config.yaml
n_layer: 14
d_model: 224
n_head: 7
n_kv_head: 7
head_dim: 32
d_mlp: 896
vocab_size: 1024
activation: "gelu"
norm: "layernorm"
norm_place: "pre"
norm_eps: 1e-05
positions: "rope"
rope_base: 10000.0
rope_fraction: 0.25
qk_norm: true
attn_scale: 0.382
bias: "all"
tie_embeddings: false
parallel_block: true
init: "uniform"
init_std_qkv: 0.026
init_std_o: 0.0
init_std_up: 0.026
init_std_down: 0.0
optimizer: "muon_variant"
lr: 0.0251
beta1: 0.95
weight_decay: 0.014
lr_head: 0.00705
warmup_steps: 0
schedule: "wsd"
decay_fraction: 0.699
decay_shape: "exp"
final_lr_fraction: 0.05
batch_tokens: 65536
seq_len: 256
doc_mask: true
z_loss: 0.0001
train_tokens: 216100000
steps: 3298
dataset: "wikipedia_en"
MLP neurons of a small language model. Each row is named by its layer, matrix (up: input weights; down: output weights) and neuron, and shows model dimensions 0-223. Each number is 500 + 40 x the weight over its row's rms, rounded and kept within 0 to 999. Numbers have three digits each.
After each neuron's rows, "fires in" lists the words (lower case) most often at its 100 highest values on Wikipedia text that the model never trained on.

L6.up881:540497526534469441531487573469555504427444510528443474464503485471535535510410445515522527517528514433459475472420472487494516623547547521521580549422523498535516539560497499499440424416512440459482488472429455483541486502447559482517486491564478499509573548458526507540520453498510527518477509528441454470504527496526523519527474492506528456491477530542495517535499538468503452456450464522494510454434510475586534483516503547486423536426507477514508452517510525527450482535562408571480540578495517470528538478469542543432524518472458528507604476444569454528477479496527498516509431459522465482488533502495527396476488499488484484538491553444454552564574514567478517532540
L6.down881:522541554441482427495565469499481485501534558549456513466494464455481494540415489552545450474477496439584541513544475545466512482512483546583460520464544548458554530549524501437446540498586508457535503499490475489490533534483474512460551464495462533554468529467514447421528484482529478504511481416500468449516540522582478497533472442439548491539533433526505459461583527484498550468506561481463451571520513527464515509514540573484458519420447532455571514531486443435426537452471462528423454497507493488504542495469460549451476519533483508525581550497516498572448441502497489492484505534504502581476580489485562541501540452464546506510509564431409487521466517497447458504542
fires in: "some", "several", "one", "these", "many", "only"

L2.up518:462507493466521528514441486555471453496511478461510446439388519507456538585514515498440563443537496453470495503414502557481527583472503492504493446582481582513462511591448516515484442487497507494518520433509504486458494557459583503507493472519529481503571480491488499535458438575508576543544527529481500485503449474485561428477512507475453472466518532514448499462427506472533515472437510517534500519472462559522465467487485518502513495498513554477486526485494502569574557553521394464542484492489560467540499427526452482541556426500577486495494441572471525520516573546527482464522479514419508521525539448419517501592482527488476475550506533509478545533555594549459475459495
L2.down518:574517485524460477510474578569466496489544520515496461456534519479538474531581528511483447530447435449477419459503530523486517498514424523499477516533535473548464414460526521517488532505447401461462524482476421560477485525538582512473473447496538525577498459498498466495515499582567547504467494499586516535542524519550455496498517461515483517523472468473568464483464480531519477550491448540475534467556492450514526544485505487526488462517580445468479536463498482566480514462464501533550555486506423494439419446494482547498454474533414506469456564484518469482491499474427512551509578526535390498512624519542534484572497587458442522552504485492537519449512519477476472528457
fires in: "first", "third", "1st", "destroyed"

L3.up108:496457578528540538557523565487458524547514516524468533536514555476517436474475509524524529511494460498466463542412500504574470415500490552415514484489549437512425488508434521509511519509435477511556420498417540519527484516524511478477460484526445490498546475520487559428455579584533499482519516556467472481595617508536482469526469506552471482563452525518502485489433562493484453516451505516493510542472489447431545488478581502506518469441521519521452496476501498556457489472537503498543533537538538492553472468419534536505547404499478541493559477547445478419520509455515482442519522443473471432518544513541544467501458443431427532533476465469510537539440528497471488523567
L3.down108:467468557532514436466577476505516475555475542501432546452474563445495448438545432543483525477474573502550458523486490556490480444520475464511434501492491494519428496556534530463542575504468504493525478493436438592558520535547497527515493481523495518579526518453521523523463535431535561496501437502518515516540551506491518375481505522580517519535472505473497486477488524560518543523480516485541510448467520514459471520545567482532483549496590586472482539483438469457503484537543504445468487485521561479483494509515473487488461482544524484506461499453449432443542533540481439499502497537506526426540553497515543378552497510403445495480469531429442483438420567501493482526549
fires in: "after", "before"

L11.up587:486534468567517479579529545503493432446497535537474519511509445509491493478438486543586542587553553508503469461530523479456482566544546484549563464458526509428520521529488495526435444531497591427544515542454461448501481484440550465560485490419509492568456516529539500534483543514454483500548395511513476493480487550486523543429482496539490512582486459585496460533533485429478464422584461489518503521532474505493427500482454515442507509541528520465439525566493478533505497493481455497440510524494509534550573458480501451480485535454481492479510502524453527542483454510572535433519534449576493492493513476451569520458513434413458500498506470460420606500548504513512488523459
L11.down587:529465420441499532541552562469496483485571554514543462539524506424495461544481552459509524470611425457410548510532524516483521472490521448488449417495533500429441529501460526521519479512468506478539443553445542364433477494491498538528561487458460443606482500524545520495439456535536545542456455529431517456553538512525469479525528507543528520509531491513509459545531546503493512438504470597514507539488504487508491485479496557495440456433521488393489467572534437473463484444503492515542496504538432464490507481457530509506503528542496549457483527551483495479493508558561499487484552600551570508492543506513503478529479436489495477456519476474535474455539547498489539430504
fires in: "for", "of", "to", "several", "without"

L9.up422:462461551491469546555487576519524444472497455529517479434514481473477487481414452505485460539558501454553502508488553501511537527485419474464509600528520417446552535501530494482461452540498542464527464502438555399478524499553536532511542560464482508470478547489484466539513490534502469506539464581481526400449493565461513569436432494531439483542435496536428534503502514448463455533517457468493393524565501496468503541482482551455539499532544599497460482498544470455545472524441491552586469549552557517500531530467476481555561554512506505563546491483454547505484470491531504412516556493472451472481528492493505535443480523515441514489496521502459490528441560506482547429487
L9.down422:516504477533548587541575490526536419506501490514531449454511464498515422507437531459514491510540524597532491510462503463525526510448491515503471439421487450538483549531493492517505531442453558527468535473467557421511487429413480459494469483476530495491494494497504499533491529482498465570478542571481586518515450524519527501552528439481549496501470523532567440502504542491528435513527458477558507542531552514446429512537445536418473516539466500467493422487467431447481491614444438513483474493420546492485500534458449542461504480524539473445474557539538573485496496526558499506521493544499531473527522544581566460461455462528551398476476495526502522476448534557438509577512
fires in: "to", "of", "during", "around"

L2.up105:475395472487482526505482489506461483516589608470487458524501416497438469518487529568427513462491469501539468474489503580481565543545514449439472440477459465492484486505486480408520481524497519465468511547532594514440546475492566472469500503471503491533505515547517525541547459547561452539522601514416460528490526512572576449526496541500533467422503533525478448468455506472438489540523521510463531520509524514454555494486543490520522572494525556448495559464482479469472440443514510498573558449471465556506546467507453511473513478472525509510446613494449473535483537535519485438493498483541526457473569534478469514576550464518515463598571553480504499444482458502512481447484
L2.down105:428532429486484432502459550484540492447533450492492459525494453556541500538548552504476457494540577469542462476482539532522448495476479550556470597517568522506452507504519427503549513538471531522551469497525501489518483520558572507478416456464505510505493453522470471548445441543506553508551488518488459515585452534502475431528526456423553490542407507518519427417501524435512470585509499586460576531500560498497555535565465455473418544502448472524551463538515523479458497463496475478518535468536453522483612493417424451466460478528545496473552529520486497504523488492494446510546485524481508459484494469482490483508501568499509486571531484539492433491517538399526496528479
fires in: "first", "third", "system", "1st"

L6.up406:538535544479483485512500458507489470465461534482447414558491500484504487456437562513540465525499471505471509526487511492482489544438567553509503392453549524555532496500503434515487464477504578451531439556510456589559456477496491496542491534557485471529518600499566525474482450479490563501475426470486502413450470492498555542425451512573497556528494549534544507446498534459487485555529572518529437516483510435462535527460554483395495445504441484471501487577455458474475510498500460570469451472442451473535452502540477520516587568506488533541543558478502472483500495447560498521504543505503488530558548534493576401484497484507512422557490512560492555522469525501440500472484
L6.down406:537532482473583435444484498439470549552549534574486503487559485545526516458529462492483490502458499518554568483481487530502503437498498564554497546535534499473410452453498537420526528515540518523476540497453478458463530550522540497473529413511532473463543512543483447465537498468460493502521531485503522471470459496533446542481505541464541407549491481456493532521535520483486555497470576538442482560475458534469467357466550562505461487476510500481503529540575562493491528459501520499587510526474478521493476452420458443519479416583442494452481442495558471530533460567510530547426464557474463516508475485579501493508500458525488495519486615480437512486552499425463526507540
fires in: "his", "not", "and", "who"

L11.up852:601557428548486497557486546447441483446470453533537431504542463549461440498486527577565450536492481458421473495454515420543516513581495526486560524427442450527502468516444541551524521468526497476496485530485505482579507463430525500575475408482484483537487511477482538517463538408483503527535531528526507517551525505470498468524450561537444541546487471486470499490536584502509479496447508454463535540520512507498524500425455464572449525541475493512510513511467499500491473563487518489499529474621495517521501534452516572463486554451546490454539533415453518496502511510546468501564404430481501554491500481466526452478572486438513538549492451513563531419521481495474446506484
L11.down852:499549489481545552584427530472530445447506527504473451422517464408498532468540506535482553549473470459466591518483469463489539469478524542510437523474483495559428482535465518450492580531450494501510490528439462533567492532426516495498443487548450485511499485528517488538515498394458509511553514537478513450590457495535460502458486533536458544562480449443437472514466489526518433425530503570489504481550519477563555502490471530540528544493494502461513471537473494476502507505535476448437550484474461499425534556585568506512473451448558534519567477544483596493491541547526527530515477450524539477531500535475468464465506457409527489535534558510515569499476473507430579426483
fires in: "august", "july", "september", "january", "october", "june"

L11.up567:490503465465563534508543493522549446494515501592428421471537487586516546471561510519542543542493461484461523422492501557478556454470508499417513565493507510519495441500512485462442521534500490441505490561574561575514543435434611521497431461535537475442541461520463525514391471429531490539563515496462541422534530489486489535442485588462502450477562539495559521501528506437408501469512492548451474516550541452562455476518501503548481410472514501452520524464477567498494492480473532452493528490571426522484541515506520532472523535535535527508497528508446494473514454476524529498531525459521475452499491574492522423492484478500524489549478456489487524499502516388502549502472
L11.down567:506518545501571523569526452497456498452497430477484537479503518532596480495541535523526432500479412539553513542491577486477505426420534546507466479474447533491481547522485492469525484460463530560458472479484507491573404515497536462530522501502451513508395479499463466471531507481487486496513487475568537407462471383487526557565419490542507481578559471440530469494460577476499448547490516514560505443481497511549582519518490457449443453466515455489493441471510562503483498489447506429526546508514483491494534613493520502449502502556518557472476569524509469473595556542468491543499490507533463526458531514533478501542538497508481562530442494486490511545534541453493403508491
fires in: "july", "october", "november", "january", "june", "march"

L11.up222:548504485546457554465519580502501484571500561565515395489519468508484495545427453497524548415535435451512530452443596581542522543526589497483567511508538513526501470571501548513446438413486489481503481521480516460512428550466505467475503464521498471461540490474494432514522456478487466542494476496458507508480511533569508526484460521533520459573518480442511604511548464475420496441470541498583474514512484436384490502530528458399426493453504456515530474537527520454499503457515464528517462434510484503453543500464497551487513547475430519486540533533581524548523513492593488483446523468459534519513523514531545487499503529420482485458513535514431547475498494519520529506491
L11.down222:495493494474525495518498554534465500524553577495530537479416501490469548533467556495391445486599484483420521506481469577459446528461506467525487449514539490432524470471454473507456519477501547546526493461514502350466461506458505480498480520574470546492598529473527459482467420458535462482439518505468440520476518532488568446505494485505515474519551504474430475448519530470551500492451443548479468536510548470525426426463481429428511487508515592468546477489555560533527491451486509546472512506534520520537498571502519493566502521526508475550514504546531540501470515495500524593462474598500507567568477554517491470461538479553508514473490538472442559471549567455457515472495
fires in: "and", "he"

L3.up637:512489568437436510613487486453406495493516513555471480456536448487527480564464502445492481533430493562531527590499482561488547502460535504416520511504472486597485479519503534485477512525491517533450511493493443496481472457563448500531455514508456429505497571483447563523581487547520532523483507531515442483528429480478551482482502533543494481511490475586545537501430525412433494467453551556479483536501450509492553503519482514497470519507544478451508488455502516488510520480474485527496479520532576496502503523592495437414585461487435538466516484443497566555530519439483497552561505452449466468455468537535546414492530418504467600469484450463499484542510470544515553474522
L3.down637:467488504483571499483547478492480400509503507523476417452549471460509546491511549536514431535574455531506441481552521494492530526480485535478508585535444542484480463483437566468536532525493481470498520554515586536459488529500503560486501507461508450453550488390547532481571532428440474538458507489527455472484470517513427429546450418519522504530497505475487529442499562455486513498478569521440478516522537489502489526492557540482476498484502576491498450477498535471430579507460514576496538558465527447534522595533540540459588498537427466509485465453486520497489464539477532430517504527475503490503560476523447518541534419469487550517547473518481413464531510513437495430598
fires in: "before", "after", "washington", "women", "when", "world"

L6.up667:578485477507522468520519508455477537491515581520517486506521591510434550526504532500500532560531441429524530532521464430493513503490458435493497542543530517409563544524497467485503516491518527513483526521462448488553617442467519562532450471492514489525557535523490477561457472553432514470519470546494364522511576512448418482449464488520447470491562494555539445482492564490500479461434458517518495557498433518508510514574536486513507519471503491457509525451540506507470445468496513481461510505509547463505522479528566479465467422455468482526523516443491426522486461445452425532473510448509474505499509534574473496457499477582465531512509635486433523547486460501548556566547
L6.down667:445489448506521508505545497504474517488433551487477546423444452472534459491507489512521546471557496565498518533477485584488552466541486503536487455462528518496463539534477418460507488442497501460513534524501550445452513493516449448471501468501500509552448439543589496470511437494461459467467517585522507462470480480485531494472527440460583384465506525494475530497494497508435523568556470415534562487579483411439497478499493436478515498519532536467505477493529470545521515457455470532501477489541524505534472526572474592521502510476510564461538458538566485519570553571482497558522560610500528528458420522445534510459513582504468543475449542505506464429455482584513560494484
fires in: "one", "a", "other", "cancelled", "some"

L3.up300:439506549548469498565438551502517471487487572510473517436519466499438515486562428538518500475513598484450441544523495481466525546465539465533544481484471485535522518478461463472583472479540473447546493552475564505469507491493465541519529484478466494442468489480478524519526447453567403591510492450494478611510483493442495567485498506476418414474489488431548525476489501547499481487554471492480524543544507475467504522465526526521532440491540525465404425520504508537525514582460480462493481525474586500492586549409531563410562533449505560517488541542489498412475517501545576513516496489552565476446572457519473454498513451487484476546491484521486523493435474478495496534516
L3.down300:475464459503588523508501555512498460414440498433531461480512544441472491541508521513532478500533431547486500564539483552532456533484447496519466507540489433491487390526491527564541460540467531503504537598459467491474472418548547443490454523510460457519525561523559484432479495509490465532451432465507476517525489558533519497506476502508553538486496424470464482432517504564508511484519515526494451498559472451535424531482526498523492487573537594468499520540507472505491554481544478518526463500476469493462523558534590522489573483502522440537418498390523500462495545491467494526451498503524423512454549491515542495487489479476483416501574503533614556505450523481433558580470
fires in: "during", "through", "from", "of", "throughout"